{"n_head": 4, "init_std_qkv": 0.0324, "grad_clip": 1.0}
MLP neurons of a small language model. Each row is named by its layer, matrix (gate and up: input weights) and neuron, and shows model dimensions 0-127. Each number is 128 + 32 x the weight over its row's rms, rounded and kept within 0 to 255. Numbers have three digits each. A neuron's up and down rows have the sign that makes its largest values positive.
Before each neuron's rows, "fires in" lists the words (lower case) most often at its 100 highest values on Wikipedia text that the model never trained on. A number after a token or word is its count.

fires in: "with" 88, "within" 5
L10.gate151:172096132137113106125045142147134124024158119110064121158076131141115097130108144124114135073107126117136167154081104099092069125136124159140082136122085147145182133133130105194126074104105155104154185159134080153190095131105135165131086154107123126163112125151077069144132177150089098114151129177115160105132154104118166113160150067145076082115149171188161135164147145150120114170114
L10.up151:108142113178094184137083132144123067056114132108085197154143191138120103077083169114142080126147110196123148128156095115133078147148106169156128155117098083105213158088137139130118135079131185096121120167196099081139104102099149083147124187147133134113144136143101124113186166105106133099073121154150163132140121105172124155125160109167138059110122142059150136171145129150144169174172

fires in: "city" 29, "branch" 7, "billboard" 7, "bill" 7, "springsteen" 4
L4.gate128:135108138135116148195093100136130119203104103179125115166184077153128098085134170137151093154155195110155105135126071111083114137157156148118163154168165131167105130090055149111148165114071161125205179105127042123178115054112098186152091157092125148154115158110134141140152146124121176143077114123104096106063149120063185133111107143112099140140120173126116138097113135124105132061158
L4.up128:102134111152159138127115111182082089116186139143127138187079106129137138112125217119140129076169113092089129169130121168168129170095116073120119170129082139101094033126121203113066155125157193163124094158172085126167160147163119106126105126091161080112145149111110135154091146155109075082141152112152120121126114115085119061123136194112092149098159149166078171116126161114122152144106

fires in: "the" 58, "within" 9, "azerbaijan" 4
L6.gate185:168107138134064114109119100103120161176094140106127194164087129137128141125169099174118126072143119117072186170128150099099123153081149096153153158147112076088147155176133086157143132107156091053144132111095111151106164120085097135100129156114130096134137153100083059114081113208098169181198141094143132097104180131111151078160130088118160133126083194169129135110102150131140143134079
L6.up185:170188134153072106145154106127149125084161093109146118102183146113150134161117189130150105131105085143070169123106155143154121135111105074206140138120168088151094151098108144110088123097118176131100207175121075139205178111150136109062120150129123167131209161101130078114125127146098149098142132160145113161144203098152147133125089151136182139117084151144088132159130122149129107106121

fires in: "became" 29, "england" 11, "estonia" 6, "began" 5, "qualified" 4
L6.gate60:184140118131050140186124111101131159107129104106100084153123136135122159124183142107104095096114140119165083129120071089176085138149129179150130142080094138205087082144135083123159061076121085135113103119100120110097096100162098172118134163143187058147157113091163133128071121118108151148105133140068099173114140145097059109160159076126215129146112183129186140128140132107147172140097
L6.up60:202063135148129149081123133153109074139071107119113117182092135158082124098114124107195111097119095116092121106154112165085147113141176073207131106097153067065109093074115120086112144185189106158053158122128126116180140153146159117157117159165153115100085137181093117127185173130150125107140134109143120150108210137118131132115068149121059081135119154146133114139149137137122121178117

fires in: "united" 22, "national" 13, "under" 6, "greenlee" 5, "premier" 5, "operation" 4
L8.gate216:154138159137094153151076110117103131131131110114162132120089105095091105161156153118084090064145153111207169135113139103168090100141201094075151108187097087163174144094162109128183131108111143123143160116100093134180154109166121178113142136135206176171102075107092186093181133140113218133123132137097128105162153162091137113118143128110139139153125103132107126058142080149072216190097
L8.up216:144156086105153058154097131071167111125133122162144149068089174110157140136171146135161145111195092109184166174137148145135146129167159084105201101124186148068136125122090115118079146191125134099149186111107143156121099064121166164132116076164169184108138116152109160141132152154144172075135136112153119122123101120123146134146121180137051191115059120112102114078122085143107114128161

fires in: "is" 22, "uk" 8, "subject" 7, "notes" 6, "station" 6, "usa" 5
L6.gate447:098168055123053095096098112128101108157099098091132079145125145122127125104172202194124084067112138083088151117131081109125116141143160137168128155145122113191140080149115103124140113165099121130126156091087134144111093037168132150136171130102135129116144094068131146163142088108114114171156113100130096153108171145114196116131094077104147085148136139172140153090160079124113128155115
L6.up447:090118142135147104101150136222144132186118147122083141129145113103173119095157114121125080127095059163098093091152129111130099116144127161179150127121135128154163190069119087065133127153123121144102106129118143133144196123153119124096130147120145155077155110117084141104174123087073150159117150149103090201149143142074099160135154126117099092159142125127148156102102193147090115105074

fires in: "at" 29, "northern" 9, "war" 8, "michael" 8, "software" 6
L8.gate98:160127142095150116178113128127121111102108127153143139083141147162147135148143120120151147127120155113171169174135088102107135119078083135196102221172064140134129119047089114084147116096156164126126124117093070148123077130111175169137117108121133105116108149149088104067122129122172170109186141149152151134161151149084127111106135143113170103145216151169197165139059100154150171109085
L8.up98:123119157163150086126138152108149139159071132121086187132107090147174109184188124107127148122119130116082161137162074103176127120147070141137096153155110159134147113125136150073133075113113176127117160109196105126136124124066075147172180153114194101124169146156117158124105140102075123143163178150113136156142206138168062100130125077130123068141150160113124109105105186185109139127083

fires in: "the" 55, "of" 9, "they" 4
L7.gate299:113082180075169111105104139130126084083099129123159119091148097087125138081146131101085086087149135199167162167137118123106153100119116115093105136196094086128161170190083128105103133122143094092130078167146118151136129138093124117151083131123122121065135075123134120108125166140080173162092118067137170158105080121115101132142175111070105129186153095160201120118134127134104196154135
L7.up299:139151113120133093134154066069061132098158148085135113219100135114105144178122089097116080139135110125161091083118129151117131140120113189185103059135098069088066162153147114106158119151148172189143146167093128129203135158162128119122099095131119131065149164126071109090114191140159141089108204113120176136071136148090152121137086162163120119127108160174069133082160080128134162114121

fires in: "also" 40, "later" 17, "everything" 5, "entertainment" 4, "early" 4
L4.gate252:166185126125123096157144119125072101119139082052129131143143098155081079099158112156181113094110146148133157159128141071142095163149149148169142135133095110134117148138141165205161092108172147162120068152114135174132157075106066116146057109157175111169120150103168082068158117176215146142124123086129138095192147154124143119102111156058104075131089123086158135151125110114145122149200
L4.up252:123140102152127094092115134097071082150152176145163140102092099132186061152142093135166128140133070177061117152156136166113141137147123185114089086135110100112154157127100106092166099056113157114145074080076111095135158114020081167122131154166144147102128169127111131135083124142084147126121121100098127156133135179145107195148152124098083151149180152183159146121113115157136140120106

fires in: "house" 19, "chief" 9, "price" 8, "field" 7, "patrick" 6, "coach" 6
L8.gate326:094097116172089116197105133124131121099078119178142100138131124176098130167076183161131150098127069094164127144038118139113100128105182152122077088108134149087098153122143086116123171089174119111119113107134024138074125129134163169114097105078078143127128132087166113117071148117076112123097107161108125148159169129100114172131152153105120163099170144182198085186155108077131150160185
L8.up326:072104130116126118123135150092132169102173139201120136144141137083158146159094143160080098107121136126096090098143148143124089144096111140123088067136085079124095133146159138144195145148156126176111152088106180106124163173067134141140137152145099063081085124158131121094158105130132089137078101117115091153181133146134062146137121130140113148117104244187142106092071173104096188097110

fires in: "japanese" 14, "china" 11, "japan" 10, "us" 8, "iraqi" 5, "israel" 5
L10.gate11:055074170163142119250176089103099101132135136162107160128180111136147190120131181164070173110084130168127168145131074149142151117138126131134128157098129097136146087159136085115101136097136141137112176134060127153132148102128137087157156105109117131056185110115068153127177103157041170105174114114153118164100130122107149151169105121072134104094107128142141169137072167130135136128136
L10.up11:112174119113092109111059170079120115160115149132096128128152097168115114191077156090132162126092123120120152116089106113120158125164053183124172148162158102101078149103165159170104127124107118135112143134173086120163172096172137102199132113161111118122168185085089091157125163145179161213151155083143172111125099145111080103086126109111183058110140095162138087106110168126089105174210

fires in: "election" 21, "including" 20, "union" 9, "education" 5, "administration" 5, "location" 5
L4.gate123:096132069138168116151120098134198149110073090138141127118160167134144135122159124210110113116083070103143204131121148079145165131148130144144090103154135124092104170108140164092188141159154163144067086141147143124056164134074169176137169091140124106096181136143079148091123140146126129122129096136104187149126147114145116182096120128113136056096103096041103154143085144111133132101101
L4.up123:094116124171128120123143105182121132102078128143140120079137098171206169109118147119140102085087080137161064179051079061098118101154105094181121102107140133103124142206117146151127132131159138201182143082103106147133148101107200159136126152125174114092167150134145125106135142202100175080164078123092155141204135123077114123164142104162081121111179193108133150134097144111136126172147

fires in: "against" 27, "there" 16, "among" 8, "force" 7, "therefore" 4, "average" 4
L4.gate369:154140120135126123164096069114108118156136109110132177087092134161087065172136194140166074094137133115122144116081104151124089118164171131140161102156137061120131188146102152134147152137125123092104148183056098154073095145063099106129109129133185101135080121080085160109135136206118150150089127122150134108181174132168159120161087147078142123126174173125111152113111103115134126146141
L4.up369:200123126185111149144109132120140097117055172114143107141128166113088183080107107127149124141136191097165135056171123135060080115115120121179127169074058161112130119147072149159167170135081078141033164102124126128113146181140138165078193118167138176087104123176099109163068086113127136147132135122149122151122095177103124164131129159134139115062127158136159103108184141107148122164124

fires in: "place" 19, "four" 15, "two" 10, "one" 7, "fourth" 6
L4.gate28:132101110118090132109164118123111160158099065139083079076131130188181139151102154130115076142108152160112109114108121117160081133073115177126097139147134115126144161151125147139160120118160148119157073193133126096165156115164113144127114115174102140101135154108133120119157102179145155135188154144116198146154169161078147113095202063070170105116120148164119144125111086133112152134095
L4.up28:160121093108163178145076091126171093096111051090140064086106128148154174144161219153134135164090164181192118115148112126146128067098208147108115152131110111116147203120171122078095147182134105108151127140141075131173084133167149155104131108084126128091108118142151135119169206108144107161130146092128135093134154151110167113118107083114095171136126135115201143102147182112111197152124

fires in: "also" 32, "later" 25, "when" 9, "idea" 4
L8.gate190:128164072176151132097132090113125079198115146107066087107139142181120074124207124177183146122106093112101121139104160089143050173126099152189116120143101107171104143095158144169121129068127097081129095126065171122114165121136170178152084081092115161072115135133101131110154072098123150139138156178157140093155157133138110115142135146067143152135104137172175124085148147074094160102143
L8.up190:083164134179154081108122106136065136163116082162198108121124124114120109123116118138101131143108132140124156097152161108191176140107165099160121086116169194131112101093135207176149129121130087181128081177103150128116184131118088170151103117137112101205186092119120097161089143119111093200205122134198114117081154125144156150191155147137134128119139135146134209142152196131102099155144

fires in: "became" 25, "service" 9, "returned" 8, "sought" 5, "spain" 5
L4.gate269:130144102142117137117086091085183107136132059158116092114143126148122076079107101178078161121116113179104174086111083167179142161167129141092123101187126107188135129123081110144149081114141152145167129133109152120154143102132104179139105133146141101125159153075106164073164162109138154176089137134140128127161139151121172129152102100134148127194138149091141154160124118076079133086133
L4.up269:146090151095182069181091115165153121184100118135167185179132108192152102140180100149125147147090077104154130086128156124151113151097111101084160169118073129109081143123161141189130122116182170134132076158125152157144157112102103097084084146177083068197094158151104116165086116118086136067177134137104114155110120150160055097086148118125106110077110151138152063119147142166148096134123

fires in: "however" 36, "from" 10, "how" 8, "fifth" 7, "yet" 5, "howard" 5
L7.gate70:121145128159117073173111108075149102157199060100112085130115089139082104085119199158154090154151074119161178092128088125112140158143115151138145107144131131137148136092206116142154165135138082104128138136125091099110089165160143110088107175122092130121127124069095141113089109070069161123142170189115114156060161171157222090107098089089138155153106128068155100170124102128121156139189
L7.up70:118095173147166087090145112140117077138119107126138081078154119106170111120136074147127081101134158129157192091120199069093172195037096182081150127107140110085137163089151126166116151181118080095170116161151141079137088148086134129179082099135166104140132137093115150128106159104192143131146147082182139136142127166096096179124133182083126085112107094134157155137156105137125159083229

fires in: "his" 73, "their" 15, "its" 4, "these" 4
L8.gate140:143082167131106133116150123117152122105111060067122127121152117119073158154113070111145132097121119116137139108162097085107027118078133113190146125151085097121108154176125119105109090185162148136157108101164108099136154106105121160162164084159184050090090132111163102133134125065141152083157145127131172174138197151140136114163158123034082110181074124174143141136126124125066137163140
L8.up140:182178186140142113095070145105193146121102089162204090138164149141138160118137104122124113133165098090169112110164103096067125126092127207122163162145124134079146112186166140137182130146080117122058152116148077137169183105082109196161126119078156119132155127076157154151107133163149134044139153103093126092125075096128107111134120102126142115068188175120111115091106105098155130117151

fires in: "after" 29, "during" 19, "following" 8, "in" 8, "as" 7, "according" 6
L7.gate330:113135148111113084080116110127121141098131062145098133130158115161147128159147177193130147108133095156124170087103069129133097122124147167174156112183145090102139133107131128147155064058156120118172145119182104089196145083079188126127108155111182083118144191151143209127133106127156165138125133073149154190148115141133148154152159116117149080122142138114169140170159094187136127218142
L7.up330:145164128174097089054136088163189058120198155101131149140146186097122106117160156173148122131124104146170124108149094145127151173118138099102192046137186115135118091097101122130107124084108126113099142129121096185086094092086146130135136242115158109118104148144132149127195137122130127134077121070099147115123128119140122120128083144140082126105138083129085138093169141166146168117139

fires in: "of" 40, "connell" 5, "connecticut" 5
L6.gate406:106184152110158129111116128135112144149113132048189103166143093091110112089126183094123202085124064117146191121151136158130080114154092112055182142161130113154107140099087165188088137157124150133140116156102114183054117138070131141145105058102143155107119083135150123114116175114153125154166114125200147178133141116062138088161133163136154133136188122155190120161120085131155183148168
L6.up406:110117150143061094061154105109073168169170121129151136142079129115099141127166142121154209164125096138070118185113197141128132138156168127134122066175124127133095104107148156163109125134188149139107078114144137076185125157115097165096126130107178109137177054137111100155094173174153153203152108141114112151128111147160117127151155114120147151136197132138088097145137109132118104174183

fires in: "to" 51, "in" 14, "where" 5, "that" 5
L9.gate214:148144112137090187087076113133145124140096099143119117120100092117057148091094136105125117119136038151119154153077084117192145202194118077158051128144099124130145108109101179153166060133180122141191073123130136116146102142067137166105172139154128131170130125102220177093087134144090126128133085153107160147168076124083134083141174108076084118150145145145123175151112149135152174117132
L9.up214:164117103077069122143146140123070131154194164088173165108141170109101093099124188111084159141137126057186166137166154116180110143119150154116129110133116083126075155130075196094084169146169108094121122080114152212134125109113149085116131075106134159110135169110132114112160139077068094140087128156154161136138128092064150128126101151109128109167143192102078128070126097141124106099154

fires in: "where" 35, "which" 19, "that" 14, "over" 10, "under" 8
L6.gate184:126136112152098113113130100136155124157141098133207101143151175123162059119147102155126119131128154153083086133101130146166162164227144121123098168152141099119132137170104127097084102113154093158115166132129116195144134130102142177191087175121070070140147181103151094144185185144070118129159123070145173186128089076115086127138109074098093055123091156144143170101070136139109152120155
L6.up184:125132143134099040130170152166124172065146185131133147108158157102094090149121150108061176139104145100163118124150118129137179151142086138176146160187106078128074131135146090145087142127102145126128136133093159085078114129159189163124141090170173132131121095162108128117133143113122119146112141076177175094138102133116113069147124138082105150139127147158151110141147179144086147150163

fires in: "they" 40, "the" 27, "incumbent" 5, "their" 4, "allowing" 4, "forces" 4
L8.gate380:121150130150058107134182053138141113096095091148093089208088168104044133184145147151169167079096114101096198119125122143135137128071116145119141142082128137133067134147122139127153166122181147131142185111088106166102131124143095121130166158119103077111144186086121104130119105136117138111089098075092152141132129162099190127215065096132163129126114174105130133130116141147118129173141
L8.up380:100056134091160102132139141141127139168080067163128145149124113091064156131083161140115079113130200093070157129158135139066133125161128136098079166133173162112144176090088094108170170174143121109089122141135118132091089103115122130139163088105141139143135137042133086062112120105046177105102136095130131121114122091145120092167125146111141155116133114153157138171153123136233096112139

fires in: "with" 41, "london" 14, "up" 4
L9.gate61:101108158143099130053133201181150146089155091134096129110103131180106114147085145121159088195089141147113213187114136072120137128154137128161183112130130176149123128147130150143097169116130077155110160139043104177162121149121119175138096182182106118151147119138098094164178115108088111086123081141138117128103153168142178157159162147113110110090098098171175068101103139163088133083154
L9.up61:097157195133100160120113157128167164091154126109113111115102106153156089131098100169131138115133122169096174138184158096162136123084062180160094107118139141114177128100134145151117162142143122091037085106128189141154124139084207112131128155087114108132126133086135083136171115188075134065149133102114095081139127086150051110102171127113159115098105088120173051114138134143098132173149

fires in: "when" 38, "where" 14, "gang" 5, "language" 4
L6.gate181:109166117157123119171114092075098127102126140048115084132175115172145112038140174150184121088124132178131075159123188132157079131149154126172120121141132096137054115128120111122146167104167116139080109137078115193082159126155159124119074134085107113156116154087146117160129124113092118098141126097152164136200186131163154112138187119093071117147126164179162154165117137096080136097083
L6.up181:180108070197087131140136115151188084136108172146155172184210159144135089116126145135178012126093119161155110107053152168156105100122068150186107081122156128105108156120138122134132133126140098138103144128077144170132160069137091102121159158148171129183150133090131133110135190121095111103157134121153096141140161172102144150100089146186145114123160083114127114154120094096106108117101

fires in: "the" 75, "they" 7, "this" 7, "each" 4, "these" 4
L9.gate249:143103136105038124103137116146134095124081089164096082124130104162150140145176136137108101156184056099127146064117112129107051094148144119131131196143092102160188152179193121229208122116197134101138159119133167130150114123076058136133112169076134084124182124099130109134133129068121141147139085194121177143121136142133133157164106131097141118093092158168140114105134132179116163123081
L9.up249:102097163132131106104164136189076113144103103169127112085150203129157164162104113126130064146072106113129129074185140120158103114121120070160134187157108133080178163109204111173172151118157166117185156122126170140137101157139124084077093114088162131114149148135138157144110082103144096149081141129118125133070172112115160119148127049118117154118107081153186142138190134153180092129052

fires in: "length" 23, "london" 14, "bengal" 6, "earlier" 5, "robertson" 4
L6.gate424:138183189185079101152138183084155118103173082127128107147133148158093112055109173142077091124102131118149155150074095105195106107147118102090076110146099174183180142145156133134134146097140117133082160118140127167086160074115100119134105137096107138084180141086064148158169153087039153131121118171092146128093131160108116169188114127100188092122135148142122134104101108089132160097113
L6.up424:140159193143160158121154152121188108113126164102130102113188179172197081112166132097135121108060112149103093127136168083140112141165051112204095082132147115134189175106174108137132114123113148161099107069120173171125183120120155117099120116137137085110139126129165083141111155127127139178127103137063157136073105123099063119115103050138119145140090168189134092160077127120115149141135

fires in: "the" 54, "to" 15, "other" 8, "then" 4
L7.gate391:107101061123070094110124130132101162110125143162172093144146141153087146105181123159121151137070095155134103164104127129059089128094091178168157097191154165098091154116189157112035158082144113180199140187105078118170196122155110110167132076089117091107180090136102115094138125158104198117103141152088163169084160105103119149113149134117153115097120160098094119155185078123120141131130
L7.up391:128167145065112122148161126141171134110098106136120142165143116108146127137198153100144086175148114160157157140184057127149099157177147100126091138099058109079137118132132090118131113113125137144096091172129172097118162121171100075131193115103137116078170143097133114138151163089129103125096166095122163085067182150122214128132142116094047133188145204093180141105141123122135112155037

fires in: "of" 86, "towards" 5
L8.gate89:116134139139043108088157150115125118112113111131149094177124118140125142120238177101160137129077119154131138086142114140101039164132134151166072115134173161102207108112074116109136143093128120111127077148105123161106117130123102202166132107079142085124122096163165068088143108130088148122155150085150141191113159081205159134176146129114115138076117125106137177151098147146096162190099
L8.up89:195139058090116104151105154146119090120140114120150087181093153112136104138148131124101073125117142116120129150144134119128102133152156171138153086152171046111100198154146115129136134133125158098130112181153115156122087096196076144170126108152205092166124106153079068139118129188224137098059156130163111133197110120120085149159150096108146144127082172120084158121201121118134147114089

fires in: "other" 17, "another" 13, "even" 11, "northern" 9, "seen" 7, "early" 5
L4.gate402:120152153168127078097162084164106101145078123160139143163104139088136140116177096126168142099085078090053172121163153085081089123149146119144118112136144129050126119078108126108118109115114144110106097130124114138123142127053143200209119109160133136079164127113165125142106167154173176114098085076101168135124114112132076108136147157102065131168132115161152128127105195180092171184148
L4.up402:150188153121084120072124144159142148152152090133098158145098141101124175161123100120115149124116113103128148128104099113153062136140170153095154153106122210186151129079110144152107137066127078082167132133197125072149165128134076083143133105114107078101143097102102161146141187161133084167153128075120187134105172162177133143161125111105124150065144105124163111118093145117077120205112

fires in: "born" 39, "came" 15
L7.gate283:110092156156131142135171091148136085148142144110124078154064153105106125054114138147123129159103096116170149112099126107129099174168144163109124172088124156141155120130148070168086168091138078151118105141084140129139162139125110110128142154116115198152157128105168150164103096109156153062092121115101133087121200176138078113048188090094101100104075165167131135099068102114095176149195
L7.up283:153111154155124099166135104165101111152159097084134059123141156125127146153135101124192095078151149199176106062144129122195180136131074083173103156100113072137138082123188125122165122103097099131116129092127056134100109131180144092163200157115196154162126112092139128083133116093150150142106099099170103156172058165119090112118069148103119101127187101058106147072136118146113103128084

fires in: "from" 58, "before" 25, "of" 9, "after" 6
L9.gate372:119143127098113138173089119175139120121137113118087147167144171122043102105095108146150080108153089166134175114172151166130140144113136170113047125127129068146128103077081110159084116082165093128123107115128172150173136157145101135180110183183159083172114072163132104087108162137136101090205108107137226107110072126104143119146140110148130093111076119078142120107129124166173107145144
L9.up372:126154119198087161110150133102145093118136081127115113146149169110106097160117172072119123144200134178094117154105134193100090121139112164177166099147129106153052139164141140119144123080171085117128119146122061082129114155119099208088113134121124105125181115133084153138096083064142125140134161220117150136146106127153123110134130131131161148147124137091118156166094142152105144140135

fires in: "ft" 22, "title" 14, "baseball" 8, "championship" 6, "championships" 6
L7.gate37:142173175167096142115071084140166148132167095132115101117139145135122106108169145176146119116115130128146135124041132126102091138137167165145088107120167157143108150111119110150163160127122091080145130129082084107132152121127126144133075164087120137173148147096159136107113138094162150158162103189167166135099115141081195128105082146133111150120079171110075033134072053172052131107081
L7.up37:151131138106163152105085144170059105101116216066082171137173194178110109082149083140140088149069138182142121091108090160076077151082161158120167176200126132178152164127141184198107121128146145122075088144150115132155157147180091114114182162110108116152128108138125142108111078079157105134109122125141140116154122117104132183187162162146150111138169109097119155123122118119161126196082

fires in: "at" 67, "became" 9, "studied" 6
L4.gate61:133135130127070106179124051145109123189108109134125164126142066169211097127203188138134128154127086128140127121096100132118051084127144146149108181130097100110097080152106132120131122136142117084102147115114159154142092115072191137099183148133141103135120116124132096177106121119098107142154097148113132126092147191078140165146123065130195114157084186121118169116095127130095165208093
L4.up61:109160141118072188165172150085179103141126141144066091078112133190149154168136101147127095159134153172142116139124064124158108083144157185245116092152109097130120108190133124137121108150123058182101131136136138107170122162163124131103128111124155147104187167149119178143139085164134122148162186154171149178131108169153068154128094126128129101132061184147123085109115159147141168137112

fires in: "by" 31, "after" 27, "of" 17, "during" 12, "from" 4
L7.gate131:188069140066082037112084108136086105115093100122088089124143162094130074126178152124104138104105138145136132122134135204124123101118153147144091108124189079106105082099135149146141128129128112105090120120140149114114108109050084178148105201119168113079150154143075083113124077112088142140146084103170155162127143163193089092175168089099137063178120110148151164127097124173098146169094
L7.up131:115126128116147164143076164130102159114121181050137172118093080100109115123123139119123107125084119150125099153135162083150237167155080157140130126115125182164100122119096112141104183156077119132109191115134131130115076101174127105124156113100138115154112104141126117067148090140037119081158150113157134132113188161196105090083112117162030126116092090124119046083064145148122100139126

fires in: "an" 52, "another" 8
L6.gate263:142149130090118126126133072164132174016095136075117140137123149106109103123110111120098149123118141102086157088153148098079124122159182134119160139130132117062079141171105122129080127119093152163106120129163173211128166131089155117182092166177115150111145111110158105140173138131124119114116096121095104124213156133062126065099129044114167113144132091134106141153115165110092126112155
L6.up263:138110092111055082109115108134058117129142097131045137142186059101121142116091133152179126149075098131048122088139139084125141175097142207135140112174108092075138105090129179185156157119104117120176087169108088165163150160124125135108181147071076104194097136112100117144085166154159125138174112119148126188150110081151136128162160042137101105157108146163102137136136134148071119096114

fires in: "with" 57, "include" 7, "within" 4
L11.gate379:122030168096133102072139156132094132136136125096060128145136151176157118111102152129143122091115094174104129172125087101153129095106120122125086133122076085117100104137140096082107113091165132131164105187168106133113122127119119154141104122126182086130108108088167145066138130178068126164072110134073133114193165136089070142132174092075097155156156152124109154110082134142123125159112
L11.up379:105136150102115065095094117142173125103077143142067073117175153124118128169168158138133192046098055137103107141117130087150095165101127139213117166152091118108103116174127070098088216139118112076088091165141159141154132138106104171160179152100164063123168140098110110114093124185148112113143105116153100136123169162080144080070138137155119104146168085157085152130147167126155095136077

fires in: "born" 45, "found" 11, "led" 6, "founded" 5, "democratic" 5
L4.gate17:131140098149096133176175077084088117114149150091104130145088147095145094175097050175090171143158085145132060148124190124112089123122110120111106131100117140120139114172159075186151108156207102118170114126152187121140153131085096109113068192145122093149134151093147082155136082160158172070107080156142109153150174154102083094108150137097159100127069161079142146174098117176081204111164
L4.up17:180175055114150110162146129126138154096134131138135039128177161128154155156131124123100127102108137103177127129107078089131166134189139088151138120095133122063093098158078129155077105178110105135142145102111137122098120148109100123095114141131169155124187067149174116140179140101107181122086085140046111052111184129111122131106134102105127132099080113118145087137126147132138095118137

fires in: "of" 48, "over" 11, "small" 6, "complete" 6, "graduated" 4, "teammates" 4
L6.gate65:126173160086166087142114129143086116114111089075083141109128103086181106127110167119155128169108109118145093129074145150146099111133090044151107119179114092120146141134149165174141098075124132089098177217073117140114140097112131187073165136123109131154156146149086116178179103169176131130195133177088173136101140104206188161173179116124144127140148144120164154142118113158131154153143
L6.up65:139104151164114133121158113119128108094129149104129150078096139112114091106148094134065225153181101138150157133114150107144218085106155131071094111118143118177148086115094121147124075125166121137163104149151144148103126139109099164160117100187095135145128034123125094091084138207092120201097135163171153074130129131166118091123131135103089152076092141112121059110048153101091129169122

fires in: "college" 15, "queensland" 9, "pennsylvania" 9, "silver" 8, "philadelphia" 6, "philip" 4
L8.gate343:191101170150074036128089105204106202089171132110120097101187076177124138101170123146172116121075159197151144149116160101146107125090158109144131111115157068146127171141102142151116154135182125119148143150116148154096142103141121126108157145128162155164103102100159148128130106093113164170122071126123113135117132125047156086109143072082132159142096097143132082128100106094116120116152
L8.up343:145092122121101126159130169156183161100139117168182074089130107121095082081119175123120173119137189197150158171174109159109115084153169100113046099156091104105111091046125163097080085197138129167124089115100098170156118160113099122157113141121110115142134142127127059120062118110152127117130140144150163108080114114158148089099098124140143153152203073119150132148159092137119118220116

fires in: "film" 12, "association" 9, "line" 9, "union" 9, "community" 7, "ii" 7
L6.gate395:107126116086148180108143140140056149129120216174153167106180125109136159151138129156189107159152207130126099108121137148126140158127177206112138188112092123109126106089200146113194098116069161131129116149050135178170166075190122148150071050061165145090108097156122129141102140093127148137119153082131116103173120156144104120134105099085114114166134147112152110136118142146129108081155
L6.up395:092131098125090121142141065130166147168193113174132161101103160079143154118160130172105147134133109114099138170143115106121080149078184133077121167073138144139138163135183082124115117145112165108123160139137083131087189103140168196141148079081108115131047128136160153196172172130086158109144143186149094164165127134143048142109101159103102171096089123202111080088084104161080115162154

fires in: "this" 35, "these" 19, "it" 18, "often" 6, "his" 5, "its" 4
L9.gate323:121148152142136115073121098116116120112119056103149144119122169123107160063150136129123133100131129136099143119155128123053125151116102158135072080147123177168059129159117115158149171134180153086133096183048098143092181075145137111143096082107174127085105100094137090132114125149157158090162146101123126171154097205111153091146185164135132130193133119175166175124146117128136149117077
L9.up323:200114148173159113153195103169169148085131112048149126108170109143131076153132120105123118193121083149184154172202112175091149122091102130107133125148058128110164138125111139130115081122118103163099111147139190119153159132139092135104096157114080090160129195135126104138134129099154131166143068112141156102150091124122158140120089155130078155137200093098179153112107167078110121192132

fires in: "with" 73, "through" 7
L9.gate128:129081113151092136126109121158196130113139120153114097179096135089190119159137141133103112129098138104151124067149093133111186161093148095146117195132117052124124081147141187098128153091180079112047106170136187183150176095132154119160134182090151149112120173102126098143190161143097103094090043157092116119179140078089110122129162092131129076123141107153150122113122076132088142124140
L9.up128:127151116196130069142150118056124126089114100143103107124058135123178137102102128171150209104142084166101147106150137119111079157124092130141155176146120124115149158153157116177145140134129162117126106128126113195154149185117175141212102175127126146110113161144117136169063167151167102126079144121151124148110167147151138111123155096144085090079085128155111147140151197092149104135064

fires in: "of" 67, "microbiologist" 9, "often" 4
L10.gate349:151130119116131116107128112133143090143121141143134120111110113133091066110113155106172117155102140148075145114109179156128114052093095102126128115120169052182138145108145104135106137082133139099080123184076131116139131139106076143130121177106051143167149074135149057139125075095104144070104140142150163124147109091069104092173133126145214151159076111161116063115156154122132187165142
L10.up349:152123098155113163096118158129168113114115100148176138123089060123106099130140127143159109189162084199134158151124148127107155140131107099124153170178138133137059139073158101070096195166097156112147164198159155072177110084060093148129139149082130145107161047126143102090140085130120119129147165135093160128110072186107127141136124158083145119107090094127104128128103118122128155117123

fires in: "of" 26, "two" 25, "three" 19, "five" 10, "four" 7
L8.gate402:131134163101110106122177125123052158093073079120161122109142137155111107096126217145067092135088102163154140140099145108112118146106171137169153137111138148189153158148124105124109096113132142071138093134119098134086117082141101117119135147108157144116139179134133129181107158124082170141145057179115143189151139163139171131048169070087160135094179115162175127114117150124096139144066
L8.up402:176072143104158094151167149090104159084129109139131136111090123102149127144145111141064065126128123073158176164153160150165105108053158117111186083132124152129086152112184123176120182171103204087151111151115155144133127138123107192130153119106131076129126121082121098133124104116064147095131149201076118142129118090168110135097123114107102132077177142183196165080107080159112121151121